config.toml
d_mlp = 2560
norm_place = "pre"
tie_embeddings = true
init_std_o = 0.00449
optimizer = "adam_variant"
lr = 0.00063
beta1 = 0.9
lr_head = 0.00702
grad_clip = 2.0
final_lr_fraction = 0.0
doc_mask = true
MLP neurons of a small language model. Each row is named by its layer, matrix (down: output weights) and neuron, and shows model dimensions 261-356. Each number is 128 + 24 x the weight over its row's rms, rounded and kept within 0 to 255. Numbers have three digits each.
A block is one neuron, or neurons of one layer that tend to fire together. After each block is what it responds to, as a language model described it from the Wikipedia text at the highest values.

L4.down130:119138111128134143115138083108104091150152137115150073120128100141110108110134136096122101139148154139099161151120126150172136114135137102145115106134125092117123090116168132107125166115103149127114138116140128164159136106155121204138158094121134132092070114144139146135168103137152112105
L4.down553:125095126113104165108088098182140093132127124130133058130105130167147109132091194144076175086106129121112123147159129143156139162176136149123150106152102126104132124161169147118155085133145125137104140105101128136138150130084134152124177098129141158128133133163141143112139128116104146123
L4.down1573:084119106165152144084119144142144117132127141140128125133106141159168092113126132113161128067117115134133115134146139105138116138104149098095123128165128117113115105088117113146159153158135074108137106082119112129127143170171124157152149160139190139112151085125169118147134140131116151050
L4.down2275:118120123179150123157109103149134127107124104116157133132143131169133090117135147134123088123088113150125119174138127139168111147135153083135111086141100116124135086124142108191167134143120081107085094121093112104145121099156153137147131151150140162122116165131124137102134125155112113131
Description: Role and title nouns

L5.down14:128109153132142151136123138140167147080133168142123142152160155165131139148148099121126115194215123119104123141098143118081113095140146135117156086175126132145141143132132154131125166140134135144141134125173147106161113133100108127157191130131093143124136146140099121114108125179128134091
L5.down210:120099137166152140141129095170150142122149188145090167107155156086130146133099129125098076102132135153113107139117121173129159110122154158136158091128130129128160164104117127115134133120132163084091119171102120146132114160182095155127155159134129133127116142127148143103139074140089076098
L5.down343:199137110133123106147153106113114123106126110120084079140126146131124114129132122125164077108115172123142120089138159134162165106154164139148106147140176131137086162186109124129152128147122132215123132153132114104151101126122135123122073130102110097111131135118165103125144120112104109146
L5.down346:125133100128109149148133142142103151133128136103137096159122132127149131170128150133135158147111136093149095160129146113083140126153127097139138147135100104150153117158101142141136070105153125170104112160109135076118139133151138156142144110153107120103194132179111151147110116097112118101
L5.down642:133101085103100109156116067148111156109130125129126128124158159128163129103159109178113118168131143140130139133121118129160107097159112122150163087122144106137072126108141110180163176152158096106182157124140166120141129093076062109133151118163150141088107134145084096111106130122103133117
L5.down651:126106119162113106170138136110094142118114138105135147122135136130130116086162114132119143163127115128122113121091143159127153147166131122123105160134153119130156163147158109122105114176130181145109132134160131134142110152091140135151126102124124139149119167125129084109138124139138159160
L5.down838:138144103134156114072146180119116119149082127102152152108126110150122124112107104088133147134155130146152111125178108104107118095148102131111127107151147114092129132146119123125123155109113145085106118143154123131146095122128147088105150136162126122181139118148158086139151155179126144173
L5.down1011:107119167094141113137133123141121119133151103095143166139166172099134131146122185127102149127162127135077156110125136161168146115091086130140116083153137129127127104156136138148107118105091127111083172126171105074122110124107130165144118142194107125119107149129125148109122144159142127122
L5.down1058:142076117113120137182139141125101120143113117111132114120104144130131137079141113122099095154114123108112104111112136166109121073104128093107121128145141132130144122120139083109116114126138134112144154136132126139127135098100140137143120160130117132158167138134160112150108130102132148075
L5.down1155:107139173116106147115129101101085142138120111094117131144138150170145131104136154103102167090140141112136076117128147123115125153156099107146142095113102131159174134122123159135099161138134113121197114105113089062143148115128158111077125112125092119123136140162155110113110139103139145091
L5.down1165:148111116127100112124138103175136154133121141132134094086123146134157165123126111115139117178070137110112119110129103143100125112125122117112141168111113097123109154119143108106129108137136156072087155155132129109185102150120142129117136146126141145125160106096142128128090094117138116135
L5.down1218:079152159153156108124101113104104133144095138114153139157143086123105132137154133121100121103143125158110116133145132093127137186153087141126081181147130139117098164141124125151088136125141118121110098091125140133116079115140084144151089131130065121117144098131102106158170116147111149089
L5.down1441:147118136090111110130110149137179125115156135099129149124137139120132163146171166143172136153130145161128125140059168142088131115114120108128111125116102166126138126134120136149124083183154144123153119115172151126156162165137148113106166099160146126122122117136113118159117158159166128120
L5.down1580:147128092154143115117136165081132118114106099141145155147142155107149097115162145148139133087135113135121144157090097144104097114175078076085100151117118163112126140153133121124149105128140165125144125147130083136162125118145100143119117149107119153142139134095090129099114144125169153125
L5.down1652:133112124106096146121142090078161125102160158150132105139123098102146141120079119179186160099120127112123137075096155080110161117141083135100117106125142058135129144112115101144106141151137114134098119152134141139115141148093140112151130148118123108141098133115137072127102100110140132090
L5.down2284:069115124132132135156116109153133129135119120130088147111138113144137102132098107160136109136125128101112138123135144110098128141129129148121100138154133155147160152114143143119133140146140115143125143141128155110093099147112128138126112095173123119174144120155101130114143154144089141125
Description: Row and list numbers

L2.down1582:131123159113179202096170125086155126068128155136175096162157147139171147103142112091112112137111101131162118085123121120113135138077134138105160103159135133124132149180094111111134159159122103153112113129132097155118117113138126134137111141128168116117097132118135139116118115117157177127
Description: Bare infinitive verbs

L2.down404:145143144131161106108119106118120129122121127132143145115173108137158088150141123094130135106094144148112124128151109107149071122126110113145137143121112114088145148127105147139131133136153106087128113107103145180092100112148168119133138142124140129128153137107133118127107108094117143144
Description: Biography role predicate

L4.down236:111109151177151129116158135144162096157111117145143131070083173124099140117145128138132178084116115123159100121102124120156095097133126133112141111152130171131181119141101145135105136106171162133094105127132098126116196170103138106116105097120128164075120148143166153100157133162125134151
L4.down615:080139139110131127121129132169144083134129113136130155127149081151126180111089138150122123082117146164132131099111120144174114164099110110102083113167125111134116115131116131151128121124092084145105120120108099122080108157089114142101180154105111114086153162129116123118135133182116161084
L4.down1226:148087123104190138076135154116153098132124119093169114127088179116106123152171123127097117118148135202131115088107125148158152124095100118148093098113085121141141137092114110117116111096131132143107148096153075106113124136131129082107134128113169142093112169142153129125158144084138136165
L4.down1547:111148090175123152123103146145147113137122121079159126114108097151115120109101106076113158132089116106143135129123167148167161101116153084141124121116129147162131107098090117151113110129124138098148115130150135151186147134136117142124122122161137142131112165155112134118142139156111119177
Description: Given-name starts in lists

L4.down1008:123135121119142129084164092126111131138181145112109111146126113102116159117116064125104172139109117152107145132111113171137123116168153155112173121122111129182126173142097108123136137150128105093114132133154131101114058120143148132137101170141113105135123103155140138164164141126158145114
L4.down1488:123147132133089135128130096087137110124112118115179120112173099090084158122090112143113149138080094123084123120152142144145133112136119134145126103116116130139109134134078120144119116095160174096143115121086087139119114136094177114096106142152134129110139101113146111106104166121184134121
L4.down1743:111137129137109127091061146127113142128093110165154134138126071174120137096122117084072134152099113140085117128112156159107096178135118127104128140118138119152135136119129141151123102125148113118139141127154188107124115122141103153129084136123137148103125111158120098119122170128141157131
L4.down2394:111082154065123150144167136111122132160082123107139180111110124143140177118149099120150147103141119111117163103087144164100180119118132143123146085137173106131149115088114157115187110118154140106072134154150149068105065130126185162149139143139165124139127123153109145128107087152115120113
Description: Markdown table separator dashes

L5.down54:124133171117158148142127108125099104132109140125120108121093140139131088139075092125121127132141138114136100128127123102122110118145134134073111146131125121127136128138105137147183120093133178103189110095159094155123159160152135215087191133137156133115104122081106099152180078169122087086
L5.down463:119109111126128153147095111164134112142142117156124111151137216147146110106132102123121130147139141098136138102123121104113088147150146117144127126092109146116136132125111151114145106119153050086115111108146142082124088072182110143114110144086142133089154142173132132147113101110090116126
L5.down810:103126119137117149085096079127179094124127126110118111108154124094132076128170124148110110118138126164149130146143118098119136111100120136144123129163112124115075136133150170122114158099129077128083131106180150132116092092121114145124147071117127140122107161108115121120124108107147138125
L5.down841:122124142145187111092152096076111106142146146161159130141142183130103141133132124114088091141162124117135120119114111096094127096125141077139123128108105116144159095105118101100111108128081103102083136142122098133094117146162105136125070132087111154152102171178133146116121112114067195185
L5.down885:109123128142141120136131129145120142103145139117144137106120188125123140103116131139170145155149140150121145142153127093127099165147129105127117131168166120173123105121150130118142123150108148101148131146094150119109121111126113156144128159132119162136056148144106132133088117148131134097
L5.down1076:089127104176114111148138123143129107130156123134128145115164156098096125132115089120103143123159115135127127136123102147151116156132098159125069146136102137116146104123143122114109100090105139095148123100113164109118142119100107114155135115083156129131137159078145158121114126120107085107
L5.down1120:114123076088129138113137155143108144121165124113195109133124126105123120088135169150154118118113142137086147095108127149163086128118150099092134157080134108155142115144121103178123134138117119087129116120144112085125110142115131127172129147155102146150102096134110105126111139132114128128
L5.down1161:136145126158137121150120135149156107111192129094121175090131102142090121106120118115130122102150109121133161137130115141112124154183132144142117155119091121107136119091138136131174083140065140148102142116137118123121141161136119126119161118149138122126134121167158136079126167135134132149
L5.down1448:099099133172129105116124137158126130127120143122117132145106139159117123118150178174128123168126132137123129150105095098138124128155188130123129122113151137122096107146131158132162147148121119119125129128146139137136114043127114155105124116180173149099105114116088118133122119157089083157
L5.down1621:090120094151146163091105097135140118141123093165118049096092138120125133108112127120107109105158136121153136175124154095139119106148149122099143143129133109150123122139120087137114179125137173107150131074104144128153143181123114163178165105124142156105100161103108141150141153098094108133
L5.down1654:149087127125108179096161116131176116162125147132101121170154144146135124158121149148132113174118110129088118133126117144154108114138126144111137153154125146168098083150098141149153144112140141089120113112095111123100117077114116150095130111133119177115117184178138169130111104144117154157
L5.down1658:102107107185121118145122165144183144170160116117170154133118175133165133076115139137165167080149083114114091118143130119149125112117129138145103122136115164105145109134118104112146117129087171113120098121133102115201140134096140101109088090179114130129171124116128122134140138119128107125
L5.down1789:138134120123120117113107118134140108122135137127120119093164167105120109140154142130115095121093116100136127124144108086130101103156129114134076167143144133152123158112076117127136134151123147118111125146124123136129151124126146144126160118149098130121106161184172112123140143123140129145
L5.down2244:136108132166146123126108126144116125139086127126185103131137176138159125140128125131149098159100188121183114136128167119112098105120141115122117129138130132150109110155136135126112098142116086102135140131096161131094139104137106148136169170135165113121103145167140155130151150132109136148
L5.down2391:109146086159128101142125094112140130156140076117142113103131150103173137132159112148127109130188159148177110116108120103134093115150169087098121130143133087105118106153148119095104113136133131092109127129119109136147146120132130161132142120145109108144153111104105093143103138114107130116
L5.down2449:139153116128114134159162132150083095116121134163119141145082148145098105205097103082161120146102113120143144112147095101165146111084137124144102069143137117165149111136136141165125109134136143122176116121102077111137093147105168121109110107111166137093188105147174097134124095111108109138
Description: Head noun of descriptive phrases

L2.down2249:171129125104119100114135173119157176118128163147124113147112100104133083070113126149112132131132128125155101157140108152113093122094137121142185093088147135141170143145101057147093186179109086157113146139102117138115139104124184126091119076157133119149101167130156162110178133109118130160
Description: Personal name pieces

L2.down1435:173164082109091133148136129116132123125127147140139125125107102164129084115152092114106160131118120126110156192101124120121107099111089159141120121108112155153118121135149106155135138160156089141097123129123118148140140100113120157143129182164156109099127137166121117144152131135139103131
Description: Person role nouns

L5.down123:115139120083132149147105140122131135126104136114117119123168125173126120169107101145131125139150171169120143130116124142127099128115118134102133130127119093162134114149145137135147128125142093156151155109132175138136170109136093092095114143155140136112099109120100143160126106152175157094
L5.down125:146101131102152154139168166108106145112157102128166106166126169142117087140106151113110124165097120115139099144100124122112156116146132117106130129143127173106143132115132164158130133174123090148132127101123130100139095139101109130106163089125157104155152103100124137135108118121137115101
L5.down286:112108132154156104111109141144130109091117153143146112117123145117152162093117147155095140167128106112125110100142098133088155121139124139113162129128137097132125120129138162130132157130114114141149136127164156105134154128137098117117083112139148167184124177096131080125134155103106130076
L5.down335:141166089129075129109105149178146088160160130130125126157148162102151114115155156089136116129104149121131190150186105117131139114113124133128121114118118135108148128166105127114132099126079145139140103137113101123121168133132141128107129134136160140156149106164131176100102112109092122114
L5.down374:086133139143155112112123131142124105136143149134136148092115114123124163167097115142104172112120107135118146136114128069134119144088103104122106132123111106083100131110141138090135168129124119121153112117137120158086125129130140109100128161125114096102177137146117139107160126098114150115
L5.down623:119133165142091161099108110140125127116139115143113111122166122135162186120140145140182123115115107159130122092097140086117123131119127161129172174094090121123097178102124139111127133153140109150100089108113151083126137078148108098123129130150127137131133111153118123105161092143134153116
L5.down1040:071110139139117134121079157119182120144132118095151139137106125123123202143134166114097154133123091131143127140105164111168098130100137143078139110153098172122134166172094130127168126135125096082165150127102126128136123133138117136133111123140111115119112140129205151130135122143118191139
L5.down1118:121105165086169130155110117113099127148131136128088140145119142125079103150150168094162127137131148120134139152078130135164116067100166136127137077156120103126142171140166183131161073107108148122092167180143132169135132163087149115139145116110145073076136125118095151121145144114132133106
L5.down1328:140120121104139092078132057119164129131125130135167134189119121128139151116123122140158102126152173129149156128103108142155116174169144121146164141132145097154099106153158162147113139146117115129093134121116130136145156084135136100120144158101133127145125151067144073153115128044114142123
L5.down1372:162136114195164126137146150156159103076105151086162123112138093113103093129122101129126165158130152176141129105161111134120112169140139135090157141144123202137128136133140168165127133122125095121136142121111136143139175135111108138123089109174104138129107118111147125121110161140146159134
L5.down1481:116122140133143083109074130133141142162098141149106149136117119105101136124155129131116121121121131082158128083140073121121144111108151143056142163142088154118107156109150161110125114138098159145116116127128154141127144146132107123107107128130104143144173105152143157171159168089113149087
L5.down1557:123147100124140136145083088124144132094184160105144092152150109103110142132128118176171124103146144126138146188165121096121096126129144106099096113097112147130162114129148162085137143102162138051113134111149126171135111088093143139123140194115149140083137163127131110172102149120153178108
L5.down1623:168129114139121133104150161103123125128105115088101152169144148166110124126126120136149141092138144088161108137121181149127114110149091114140118118130115140139077140141127110134135115131147148111098089140142120141137127129081151147112170104160104153119137118129106111132106154110101146139
L5.down1624:113155129176088126118102114105118138122137118106139075118126112081123110118125121113106111085113128137076124118119117141116114079152151113092144093103135135098131115105134168106173130139113131113127129129169163117095168144119134147101149105100126138116138127164132158123101111110117121091
L5.down1843:132142096128150147093114109133131095123161124159135123119120166160134129118151124149150144145106151142145153100137135144098109150117128138162125123181163117107084132138155106142131125100121101143138123135164142178126109122162125145143151150096120124151115120140132118108116124120115155082
L5.down2262:106103154126133143100130107099136101116108162105158170208114105126124143110109130134152109113124135155120159147128122136124134165117133170125137128162109083121104138127125113154106123077115101114091115141114112130153156117156156093146141092148108164112061125119138126125070131120124132121
Description: Split verb or contraction starts

L4.down900:114146177081127146160167111136099086150120150138170101128111103136083122135110103120154147111088117161144124132107124130128104137130103099155141099123115129131108095135105117153133116069136156128121152136145105154142141146113177123136147177126121117128137158108082149150086145112133157133
L4.down1060:124120125115092126147156117096142111150131154172146111130136143111125132091118076113149110085113103113149109144104131077137166168099124114139167103154143102141106117115129139149142129093113095098106120122141144123123190129122173083121144135103154127079119125129084130147116162124120146150
L4.down1552:113137136173164083178101108093112158139130124118125138104133131137106102156111107125102109170124142102114136164108137130147112133115118114100113117124109122156141086167126099162137119081130121125157119144107111170092140110145196095130111128123148119142106167131121163129168116093156089097
L4.down2174:153116158095142123107128103118099145151101139162123134109102123082173147153095085132160103137146106129148102098079117114133134127142128116141165151140147114127153159121129102122127139104088112121135144121123147143129098160133181149115144111127140138100123096165073105150115152114087129139
Description: Split main-verb onsets

L2.down1088:113118147183120123104111125123127117107102128123113110150089131120131108089161110160137113130152115134177145107125113121099095079141128137164152132134140085122187143130089081160127132121145155082148107107099108110114110163112126139122114072145129111139108180171151113129119119190133163105
Description: Descriptive list connectors

L5.down211:125173103118160113110136086151142147170170113158116161124134100128098113142150093096120167115119113152110112124088131130100106135136118155100093093141127105137130142117097131157115105076157122088076094137095152136150120084137131105110165118136118136124139165174109114161138121127121161135
L5.down243:106140181154133134129170154142141148129124136140078150148128167158140125156074123138141100091133129113139114137104130103107127155121108120136119123114110133150132130174120128102135144129131136084123134135113120146119145132082153063078126096163091123102079159100139116099137108129117122146
L5.down457:146128156104124147133111108110146123106143107120149129128095122133137141154108127137143098123155107183119173127120112119146143142136125156094113139111112142167098123159148128124161119112092156098117142149075122138119105148089105141118169135144152137130127152123154106132162147183137120110
L5.down657:141159127141118153122126154113173129068151127151163125132106120149132168103150102135136117091122144136122155100137130166128107146113167136098147098132088128159121142137153175141206102112124178121104132132146135144128138158120171144105062157134141102170158115123131112102115135155132150122
L5.down802:127106128088096136112147101109081120110146170117106130159139105107133131094127135119153111131118127098110173131109101110125107118147142125171121132117120082128116186118176166127070090120102103080075140127092103105139089153143080129109115150132130124127129146123101166123131121146132097157
L5.down907:125139152119099131084150110133117107072131136091119077126091115116102171123133117114103154165132158120076137147087169153142109168157134105123158161144085110105129135149056185127148165103148156102119070100142146134131128132152126107133106187125100145118155110173132129122108135127089143131
L5.down1030:126089158116138122159187115125180119146170104133116121124134138129083130125145127160137153085151144152143130098124117143144110134126102141143132125141174160112154122148153116131143137150138126118156112150160123125070094101091118144115141148165096140123127143114128079092152128133127141133
L5.down1048:095158099112119088127104137129167121114174160097155135156117155125126126045129113090143095181124101154160112112136140148137113145124158169140134130134153092099141121106128106155122110112130123156124164100112150136141110103099143111123140127159150167108096101149141139143143115154137125138
L5.down1050:092104113145151133187105085113176115150174149108120145138134098134102160144115090128124111155101168137090115117108097136124167087158125131122124137122104130155127142122164108132108114127120112092109148121155116122142135125131114145126122160159156128147112193150167161093138133136137097130
L5.down1693:133109164146107121137141140104090098097085137155130117086151113155144079099150121148079081117115155101145188150125117149120109140105166061103117129116096158179124131142126102124137118094163100127139159112130148101141149143131126142103145097120139167137113091139167152132149120154121127084
L5.down1716:164125137150113098109113108145109125115154122159177160109153115161100172108134127152145132126112117178091141098089156136113097149154110102089111088110171140108089156159155120093136109086149113103112134143097116117128122118104140112146083116106089106150148137108123119124138124165141113115
L5.down1885:118131128163153137146146128104162126133130114098158093127118111121126096126141101139114094128110132105138107098137091116127130110105129119137135127101194176136120113121136109130145143149133108116143153137160125126125104135139114189093130100103134133130091112111121131114128140111132175111
L5.down2009:132111158133071145105143129114122095134128126133145108087128138135122141102155108125124108125148175149119135113150104109159129120089082135148169155143159116119113171130131105123121118106121102158125128108130122119092125084189148128122125121109137149111057113116165104166135141129098101108
L5.down2045:154163138112129105142127142091131125153129126079090110142124139105099132149158158143100146118181157117118126114119125130123071146117119135145125104113139147160114136119109166143140188100069154119121090144152132111112159101117113096117119141154161136150132127101149079139149150129131115109
L5.down2280:125141137155122102086094151172162138156167117091094173120124110121172152140127117128114155097098150089121097131144157134112084138111162152064083143118057133154135123143159103123122104129102169126104104123126123121168157117112157135088105163130096106098101094150104107124141136100118142126
L5.down2490:178134124142138151119136098109114126138145107107108127131111101109131141124118140140121060147144149170153168116139119108157135131131115129109068141124118119086159111161117112119154107117118151143114163158118130089144085130089122148120145118130151116093128139152106151155091105143106122132
Description: Markdown table separator dashes

L2.down1885:146120120106139157129117134140142122134111149138119156138113111148130103164145110115129146162097138143136121106189158087116129157178121153160087111110159148104104171096126119149137129119077120140142097129141103157149116125131141152152095165125150102157144116101116127088098108120119104115
Description: Table separator row dashes

L5.down8:126135142110146135107118130130118159149111121119118155111132106102115106159178145166094144146163191148097131151108120115153104117117145127163113122130172115124100110146132134142154145142115122113103140143145116145116159105114135124060111147127082124167093151135114164113132117135185128135
L5.down219:128111131123149149107099085150166149146123141133136109127125129156097147130142117140156142144115147147138148132144100111155127135134114129113083167153151148147105083134105130118100142110128119134145121103136107135123153148111114126136165147093141161098109138143169094127112152162121144146
L5.down454:117106131128130130140160127129079139151080108103147187056130135126110167129087135140149140125153151169138114150100095165142134162108097120112120107132125109135154124152091133121094108104123133118090150137119059125105107125119157057079139128153147142154133112112129144101158131164151125187
L5.down553:129151146131143133100140045134121142155167124167181086127089130114149146107108141187106063118161135118105128139127125097114100132132138119151127136145138194130134121130129158105153109125123152148089118143140105119149122101130124115139105122101152129122145113186106118144127103101131100117
L5.down680:118128089124095113091160141123114126138142132132155099147172110141130070123165118138158125102106116140165101118138116110124179109145141137131124121132112142122126119150120136139128115098098138099079078149123125110146088151114133144131128138097111120126155101141130140110111102101131176119
L5.down724:091106139114161092114093158124105125099105187115173107081148101126146157084134134108123154125109147130118116144109110136119128169145140130100119158117088141153099139133090122145162095128143183118112151146126081165156147115115143122156137107150123162184100111147102164168142145145138151115
L5.down763:111128140159142125147141165138148156114094142139150185085123141107078116141111152103136134131130165143142129141126089110142149139137100123117120119164156160149136110151139116127109150113144127144111123123149078135106106125092144078098112117139137145135096139114168113104125141129156144138
L5.down940:147138136140129134137123137119151131146141152138137171162135096106161111075166095119145155136107128072159095144137132198096167114116139111173096130133139125132118108139115109119128114150149127135135146153112102142085134116139144132133115148145080118098131106145094117121104121122165135107
L5.down963:115136133146131112163138142141135113123084124132140149106161145149111157143177143150101152170095167130135111107103121135099108155101176135171093124097101169119181158156135162167152118126111129114134066140140139114141146098121086125145128097113133142150163147143092139129134121136167104135
L5.down1166:114156159141111125172117128105093117139111108126150162120138117102144126107133122161114131099150134115146115160140114173127143165097108156145101225172130151134131089147159143104172107117130158140060147138170163132078140121137101112099126160131112109145111120133152125121100115176125081134
L5.down1204:158129156120149104120144130056157124144100163094107092086140143159127145141134148131159125141150106142139116127096099146113108085122124125113104123114151138139130168090133142103144112123082127182081152138111135115118130082131086128132168155123132147124123105097081124116166152094123129156
L5.down2010:113123127146128107158133108129138173098145107172113169174128122130119097120170161144107133090131095117147164078113142122154117137076109115104127175126101104138149126148122095158134140123123121124148119098159136134111110176153144148112135125118134136124158130141127129135110143111149145161
L5.down2055:156144136123121152156117119112090139144111115123139131075124150102138128155149129138087155094082144162121094099113068155124097139128096151123127116111118086134118117148197134096127176096137123098109136164094136126102143137149135105013102119113111122133142097120109141135147126135148164128
L5.down2160:099169126145134128124172124141091128139093135160145167083123129095062138140121145139125126114136155103109077125105124134151142130147090141167103123136115148147141140162165125114142124126154093162100136155143068157138144190121141139068129112117099144133120137124128108094124145140203138134
L5.down2287:144161118172135144150143133132106150150149096184122118145181150113114130115154126155148153114139149178106139142087103127142129078152137121148121087121116140118124106114161163092130085127152131132129151115132120150119111133134113100129131106141125143114121147118116137148125166113161120129
L5.down2293:103154105134149124150109158104146124153084124132146130094149114105105126108118131130102129147097152105118091163122144132121101144142110135120133125137122141134135065113086145127103143113133116087123124089144093131147162160120142146062146159114136147101103142141148104138084161145186144113
Description: Person first names

L4.down195:154147152138163097121122129163165168146139123069131122074125136118123152132122097147105122161080125115137135144101099111131117107117164158129099136142081166135096104151150156155124133154094150137090122157117081113162105113100145172133145152135096134095118129101080135087152213103132169131
L4.down1453:114144115149108122109176121121156170109105123126126109090155152090126092141135093148138124126128132131124124137155134130089126151091113089103131113142107076142141130121128060134133158099132120085147114182131175153124112148145130145135131124172145121082107121142143112173152157119133137090
L4.down2124:086112154115106148116081152124096159094131140123159137113113166116112087089138123168134138138136148089076127093149162129125111099126098165176133125177130128145081144128140107137131128125158105145078115116157149156170117146123089132097108126116115129082128131135158119084124151131144129127
L4.down2467:122115101103106158112102123136160101131094086118133105124100138085103089109103099150149111075108184188162120129097128163145159098127146148151115158136104126183136147141126119170168146137182180147128139162167119112110137118117105154169130126151122107108089118137132129095114131140081147076
Description: Copula and auxiliary verbs

L5.down269:078085129170167117081107101129135136124097148156114141109114109174119117146163134098151149139133153098134117134135134125156124134175158096146105139119126089147148139159120140133140121134108115112143134112090110130170099164153128105112175155133113172093122126188172171152148144100113167101
L5.down394:155139134084152101153113134161128100134104133139139137126106159126143169063168104106170149089106141130146099087101136164117118150135127095109102118105147080147141115135133135133110117133115159126147140133089126100175112116106184142101105133136127117126122148085144101141140149133134151085
L5.down512:094157109134146131093119122111153169098128160166145140104142109094121076131122133131127120155128104153128116126141156114119116159110125096064127108112175109147137106150105119149120162116108146093116119056177164099131168185177124129111147123142096127120131093161162112129102115139146125081
L5.down576:080085155137133127097164134065142167112113133104108125153124086080130129156133126101159110137124170147097161116150118077097130087097109168072121132128160132140106141138113113087144116118082104122102106124151156147141144123162159125121128107139111098128161124099106092094162140119141121144
L5.down687:168106154119159133157121118118155126177122121103112124110138115117147161109146146075098116079136111102130156097117091120103088100147142133087122125178114168093161119107135160127144063143138107122143135127094106141151146102103140145128099147116121152137193099155090131124118115135144134153
L5.down699:141124156142186158111112126117151109114146162127110122124100150081148093126074081116121121141129116169110130138088157135142118106129142129155138142105121127160183125109082153101140132094137116126182156094116112143110138110147091146105175109131136126134152173145092142149146123125107155147
L5.down718:125145159125134147194133106093106142139098125136156125101129148189126131130108099140122136129113136149146132175183138148129200114122166136102111128134170126074142130125123145097145129124150155120111123118135143154093133132098185107101101156137103147138128161145130106136101121102165107064
L5.down981:122131146135123138136126154142152119122113147089156091104088152148083125125142157143146088146142147177123119060131126110130137116126131139139120148131114146081073093098139176103140102152138082127152113171140119118141111092164116128100131099083110113092084143134144114175151151134148140085
L5.down1091:124126155145199139113104129149160138155174138110092139128166147106107092155106155170111122089110134137070128115141140106107132120165126147141136127143079159138154112147107113155163116099110081158134088086106184116120129127097083143108142119150165140076130153104180128079119170146133112118
L5.down1104:139157067134113122116139142111116125083096154142113114094134085137141150067147091117172112100125159167172128138118131128109110120104109134131124109089111082117148123115126136127166120131134147144104152112167138126104158153159131139162151141098153113114113133117148130177108123109136155150
L5.down1973:161133102120144121151141154094109101143103104102140110113159117130162102164105076142124118100117131119121169135126158100109142106081132114120138141133126122160133103112125102137137116129132104081126156128103114099130150131125113148109152112115126123098125139159130135110131150090109095137
L5.down2324:077124122148123084119127113146112134126123145124144143131109151099147106134173128123163124110095114132116152137176110127155115182164139144114143100075113119176148160122130123129104136114107100109132104125139160165101111128119142115121111130138097127102165094114154158116164105098132159129
L5.down2332:108164133109120131146154126107158152164091150110102117135119151150137124130130121058145162132128111111147098152138090117112122161136129137092097136076097134100076104111134163109152108158161124137092135096157176098092116086109128128130170113130073113082137111147144110135141110107133132120
L5.down2382:083155161126133096137091116133127098146120131112100135089124164168138092096148080171132110125131124142103149126146174158093156104134142178107177158133126144124150168137071137109166114138137118112148130097078093136109178127138137108104124111172162152118136142143134174110109139131135127127
L5.down2404:111153110148118137122093139099129140122113107092129152118173098132172138195128119143134106122109113187133148155104115132126131160132175095121111154145109176105114151103133102135098086122149114099133122118147141160121154176106152136114143092083092179101140139167155128112136143137104130103
L5.down2517:101223145142132137147104141111180102102136185188155161135143139161133101110112164134121133114152173103118166138144132133114106152124112156125102118123135128120155108123123123140164119155180090110075145115120144076152133130113141149114120102139143160115116153127136125146101118107140162136
Description: Lead-in to role titles